Part of a small language model's weights: width 384.
MLP neurons of a small language model. Each row is named by its layer, matrix (gate and up: input weights) and neuron, and shows model dimensions 208-303. Each number is 500 + 25 x the weight over its row's rms, rounded and kept within 0 to 999. Numbers have three digits each. A neuron's up and down rows have the sign that makes its largest values positive.
After each neuron's rows, "fires on" lists the tokens most often at its 100 highest values on Wikipedia text that the model never trained on.

L7.gate504:503505492474513450508474485500518513442516512514520503492553499506463510499478493478542485487520559516500480504445515519506488487482503506496516501476476494486484549499487520516470507552482483474529505552463506456481530500486497515528484494493503455496465548516504503476509497500517527521
L7.up504:505483497503500505454467495506450515465462515490529512483532541538498469484515532533483508453523475504464459470472514519476491499523548478459472504516513554510519504522466542474517530483468490488506484511491495517499496443488503467506528499493519519515503502476519469573514497510538494546
fires on: "-", "00", "000", "20", "0", " and"

L9.gate725:492487526496473537521543500491450497553487484525509473464512495521508498517472507457494482516471524481473533520517458507521480516473481476500496492540473475489528502473536540520478481509498520549495498514479526524492528510467524501513490494512509502505496487494524525497498491456491530490
L9.up725:488502553471487470499499516479459487451517503505510524537522536504461528519525510525514494481485503563526448489468521487472536477462515462495538518495512497467507476490472526479498486507519475486519504538502495515511485494492463506504545519470465504494471547493480522458478457509496526462
fires on: "ly", "ely", " in", " not", "ady", " been"

L9.gate918:464455485505522507485494477567510525456508541526532545462503509509476511522487533510473494524499525500508482514465509516527493523480467488512471510451523517463534487501466481495505532537483503535532478501522510467507515496478524498520484521500512489491464481463470487568484502482476480485
L9.up918:566523496505468486511477526530498542498520492488497458484469508466525498488484469525467518531511506524487497557507503474490474515520517517492499492474463509523521499462479503503500442529514509500487525459459483491472558494462493512521519487538490485511496484467517523504511520485449494479
fires on: ",", "A", " (", " and"

L7.gate163:508459520479546486525478496535489491475540502495498496529502526518454502507480518505484476524515494482469481497532446530516477505514459480477508508472463495478492484488482477494454518520508535532504530472476511511449565514496511495532490503496536549465493500530474502503472542520495520491
L7.up163:495530517465517488496494531505512458495510465478541476464479534500495525452502530506494535456506494437496495472520499503488488496489549444507501498504511496505472500498533501476493496503531514540513477562509514486475489543477522480456516454511498502551518515538476485474516508531471531456
fires on: "l", " sl", "m", " Sl", "il", " Squ"

L6.gate795:475473556531485512510505500497439544506482498508526517530489523506490479522464499499446522527465490473473517489522481487484450538481465495456525498483518527495517518515514503510497467503578431533486507503491542491537508481506499443511447505482482517467460509472496500508483493471474524504
L6.up795:470497470519458494490480503513544502482478499450491522520479502481469490540502494469499501489513526508496449487544485516416486470484504487504534485518503530479535487524505498504509509524506504489513480497496489494511511493502484501542462514470505462500497444498522507452482474485469513500
fires on: " and", "ely", " of", " final", "ly"

L9.gate265:513528513522535509517473479527515476515545505505481467470509477499490527507480490501537475513485499550495516527489475464555505496521526498493536519474502501471519580469490491531449506505517511519499500507450447490520515534501522506481465514549506493480469510568554489449517527522484548514
L9.up265:491513506522489522461511508514500466521513494510530532469512509478466514480495463520485531527494484483482483537491494526520445526471546497519478497516462471558529499491493506512487497504531476540514494545494471507533504526494531479525495495480456520506482532522484474496532463491456516515
fires on: "v", "m", "l", "g", "d", "t"

L9.gate835:565469507568554453489447513481486488496497464481519479512462471495504504511531491478504465489511465535515469465499485516482518476491486490543522473529504485510477517540494481488470558499485490510501486472478512431464481509485537489508510490508502509522518530540525493503521503484504512508
L9.up835:517488563509502512486515476516489511527537479506488493485507513510492479484502492473500502503493495480436519468504467459444483488463496428501484563524495535456508493496527472483491508516499438513488489490542474505486506496506531479514525509488484516518502493527486483523527475472511509469
fires on: " to", "st", "al", "ad"

L8.gate120:501477453522516515439512474480545511491477502558494501507483519498508518497496496508538501536472525486505480553511510526538487489496536519487517537494482516522510539499482516531510480488501470489496493513478479502494532528534482478478470476482509482525473497482494506504444491500468542477
L8.up120:492483486488483500499504501552517488524480517490521476503472532489477489506542493513537501479534495510471523476488536476465498535507470524477498518486502511486496485488463460489474506509558498505493489496478481462552492493496456549482499517528510520446519492476511480511511517506507443500
fires on: " of", "-", " over"

L8.gate435:470528501530505462530498488451490473471548512467520502527507474492483461522490498526520487472493484461446443486484519483513451521471555538525544531508549533528524461499513510497510505507503511471497482537514492499521502527513448506491509501490493460495505487485520475490487498511503495508
L8.up435:460513523487568459486481507519477504483543529513497529478448470496500438474501528513532479556494507483519518473469509492541479485487503497531524527529509483503501484513532489501495496467513452507510467555513462473515496512497475513481450489525473482500487473511555500533455499479488509445
fires on: " |", " —", "lo", " 0"

L9.gate263:524495517492498503453524520511502497522509493502481520460509509498489497487474506457520464501546512505498500530483500488507508564537435480514485518519483484522487542515489522499495536556528520451489510546484474490483532527522499487517461468498520514495550527468502440470543517478490490487
L9.up263:523484537514509480497485453469511505506487488511499500507484494464516476513472542487516488515458494526453460459489496524516526533488538460483516475569466518480483467486503492513511521479465502492449497528478471505540529506517499494495495547529448530448508465490472443532503466485501478469
fires on: ",", " 10", " |", " 0"

L6.gate293:488454498504538479520481511497505527518552521504528513515539476506520490565461508541542502475501487528526486497501516495521436505547501472511490463462516518483523482491536495525497475475484518533498514482491493495555518500495464531503479490522484525496499491504506534575494481457485490497
L6.up293:538505490538487496493542552497480525474486465481466461506484512516491500550516458527508513497502495517517514466448452488495442509506518521488485552512514506513522542508528510514530511527510499533496487471514498551481488510505451485550481474499489490485472515505519506513496584477522481514
fires on: " and", ";", "3", "%", ","

L9.gate983:497509473529497488509498467508497483536489481486458517499503505518507493476483500504464459511526540524467534488483472492538467516512498525505501513536511544534482563488509495519463433465516481481526540543454515500503535516507511505500518531551513490503477501503543477475477466497464510520
L9.up983:502513537507506467474503464477540546503481475482492520532504513472495514453515453497496499483487520490497480488528543522499499490451548517492474505518527486511473459530532507540531460538512525487530503475507537495506510500518479488492460506539466509520483481472494511492517522478450471476
fires on: "ing", "an", "en", "ric", "ine", "in"

L4.gate700:488484527505491480466509529512485506509545482468478489481482520518479524513480501481477486503485485478513525454533518526488530519470512470518469505522475506525513477526557483439487525505473553455487533499473506447530512496472525497504483500503518516490556494534513514535494511503506484497
L4.up700:456500515531525467473468516494546485489490463488481528492494509523468520511522527519559524483438490506564486537465528481530531504474502503509459503484478489532496508484535464484512527473549499437493551483522508459492523491475533490513534469521532478579523499491491526457497458505486510528
fires on: "."

L3.gate743:510491485491490462502488493473415511490489480474511491505469493519479513491531528499503471457470539534495491465468496517492484481482521477476528491485507496505506462499488488476491484526460494554479542535511506486474501508477490541522462502480511474576518497487518541497498548491491501461
L3.up743:519519518548496507519472493473505557517486538456472491544475481475543487545520485450466484464516466535537501463505496504467523513475477507446500496459541541521464529480478479522550482503493456481530546496509506457506551482467509567485504477526522512519475514514485512535495489486510517535
fires on: " Co", " col", "isc", " disc", " co"

L8.gate102:531445515504529511483494504513473481548481554499447479503463515535498509496575503507514496468520511485498492491515527483482483533512488486506500498494516481500518526513484502490521509500506486527493459457457509523487499488468482495445504492512501536498482519478517490538474511527501535498
L8.up102:558438540547480499481532506504517509493506509534523507495524531467503495489572499436494505465499481458430480483518482500520502513494495446471486485499516541480514518513505471523475511501532499474508447486512538488491463495460466512478468511531500530503488486479508504509506473512507524503
fires on: " to", "al", "ac", "est", "ic"

L4.gate985:565517511494492462465478496505531509497537487513454463508493540523518503512459486552522500509480483446474510487515475485511474506553471494540490502461519523474473520504465492526506497501520503480485482475497527525519554474517477492490479523546458498486498544477560517513528480500488538492
L4.up985:450514491488490486531456505500535534513499496506451489496420494470512508501482523503487498522525539462523513525503522456483500491463504519511545522497521548499512480512478518488494457497552465474483546488477496488488523509477443518508521513490473512505523478515511497488524486514489466493
fires on: " 0", " 2", " 1", " railway", " 3"

L4.gate181:483522478494491484535492493516555505476491493507503508514488462509495531531512527540547526525513495476502468522438525476493475521473513495460541504471509535478515519480512493511500501495505450523511494463529505463526496493479488503519466516502479518478479449496456525525484460548489555502
L4.up181:496465493471478470491530470530516513501476524510533506550449494516512485501476516514516531509504508529491507524441571426484468517507531504514534472504507530518533467476508493466492487480509467477541483487522472524554507494493474465494444525486475503481474471508466516546496486492516507533
fires on: "===", " (", ",", " ===", "=="

L6.gate756:507467469522515528490493523467527479434499551551467491468532456480477490506522486528510437488471525491467508530483528510496508457541527490473492503535493543524506444487498491487455459505510460488430480523494462486500489478522534494497502478483485522532518502471501502459494489472477481500
L6.up756:498452436484520513491443478498520503466455513532545458492456519473528516508494512526519467474519480480491506510493524477491483545556504527500453502525465493521497480530472528483487492494514460472508522453500499479518522520487497552492524506497507501492523517522497524485476497501507503511
fires on: " =", "=", " Best", " /", "-", "ival"

L7.gate471:475504474519508529460514496486511510461493501501502516517525468502500490536469474487514459498503515530492507521489494503500495490540511514475449468491504564518434526545540491541421479509482490483532538573467500491470513548534500475502459504493521525448485535498501491497513519469500500513
L7.up471:485463492457518496484500518470489495480482503493524510482518488545480464523519490491491444540470484458517497503533486549520486504525486461506496460517458525535536515515502484525478553529515528503492516481503550554473487529466543519465479492525518464506486538467517441501505505464512513497
fires on: "2", "3", "1", "0", "-", "7"

L6.gate866:530485513486522492479483509487476500463499514487513512467478480469518472497481449434533483475462495494494513500479473499501541534506469459525482506545446505484512550545536523549510508506531509496494536524506435462533522479475511487476478579468511487506513552531507458460501472533530508507
L6.up866:527485551507471480468522489502483536493496484491501471488536472500514476506496508440504505438478469500521485493512502541552534520507465538492486506526486498519523490513498494513511475513516544526487531489546463514520490478523475517557452533518473543508534520502489464490516498497497523499
fires on: " |", " 0", " 7", " 10", " 4"

L3.gate1004:480518501491521512489527526492508502499484494516528467524492474551481489480509505537532526519451491510505487495453469520503522560469502510514495478541479483489491506474532519486491512540470515494496527483521500470498497549457457481515517482471497497480468528478471545500500502498487489494
L3.up1004:488488546522478518548451497517486526510516484502528493531509524506542480515491486494475487484529472504494504491494471457484529506492510529491511487437472474508521473485492529489497457527465549490496479538509498480474470480472483534516525498495533549480492539489499512485488516502499500506
fires on: " (", "born", "ensity", " High", " All", " Authority"

L4.gate48:531478516474485487505482514552483492478526516482486524442482483514477457528533466472522482525467518477544511526539515516499537503540517470544508511510472493500470459495530499529489503506481534469501497455497514473517519513487518512513545504462511511506523508519525529506498528516487458496
L4.up48:515468537483472483484466522491502502490521462482490531502480508484479516535497499473523480481497496425509479492507462500475575488472431482533486487484480512500495532467547507532507519515508539451480552523514553498511506526557536527494490463509516510503493491504509508458482501487494463518
fires on: "."

L8.gate68:473499473520462473505480505498520519491519538491530545507487519487457505496565516465501500570515534501513475495467525496515474485431544525496487484517557502469482480518444502475529519483511492477451484472474526502459505519506481504525477467493541468526462497464508509521462457501537518481
L8.up68:447490481525490496494451527527517488521498493492485520504501495502482489504498477501517453516492462475519490551475566492519465532515487508496482531501514510488481438457483501481506510484535510480491533489461528504537484573530513468463494493499524524477443449478502481498462471553486503460
fires on: " comm", " comp", " imp", " fav", " influ"

L4.gate104:510516523532498508475532512482478495501512490524485515520458525468478479501513475528538508526510543508453487506470444444495507468531513520493540501481515509469539503500514514496515520496466489483504490548497498496539499511486494492528444476474506504483497513498486492514482513530541545472
L4.up104:503513439526469485524504502525483504553498523478518459472498514510494508529463456559495514467524518513465484478518502498515516505530475495552489509486521520544472519494486489534490491495498480517467481511501517449512531513496482511483460486509459540466517466496523525484520485511501473480
fires on: "-", " was", "(", " –", " ("

L4.gate266:504487503520474485483470528509476495498509464479495485489480513525465515535509505467526471487462463451495494497517516525498566520476486528469488508491509499513450504492548496514463519474489517487527542488476516497480514493508476462544462496478511521471519497479530500514489478496494498488
L4.up266:519521535503523507511515513511470491499521502455538504493536515489495497509497498529571475491425505549578498478507478483510544520488508474491500502491487523489477468488544476504466531479508517466512502497529488464503505487511534488512521513500526490569517490508437508420497470550481476479
fires on: "."

L7.gate839:514520494481483499453523509508513504474509506484484514546529431496484483533489500487505520476531458497486503520505520507537475499504521491462531500489486507492503446472456507541536464506527487493501484493480423459493507527516487504521495470479520484500505486497508538557485544526492555470
L7.up839:526516496536519495488515516471478494518507493554472501506505465505495492490517514479492507496523522484495474492499470469537477529532511471513513515525467526477509488458488490509479486491540490502495512515487471509501566528483482504493491455517529488487494473501496463499466471507455511470
fires on: " 0", ".", " |", " 2"

L6.gate1004:504495452519461461448530446489510491536520498454519495471476436461495508520469500505486514486527529542509477485503482447516482516480496515497523488468442493529484509486507500514506495462497517495504459509538518496482513506536505532490474498491496520427480469521492526519492447481528499529
L6.up1004:476533465522465460531474501523494569512519499502525512488494505535496496496464488514448489504547496517496488512503486511487474463449492502505464494473477491514532491485482536473501515513505542486492514481496483465492531513510499449434515491463512535489503529495522528502488487559515492482
fires on: "ar", "en", "v", "on", "i", "o"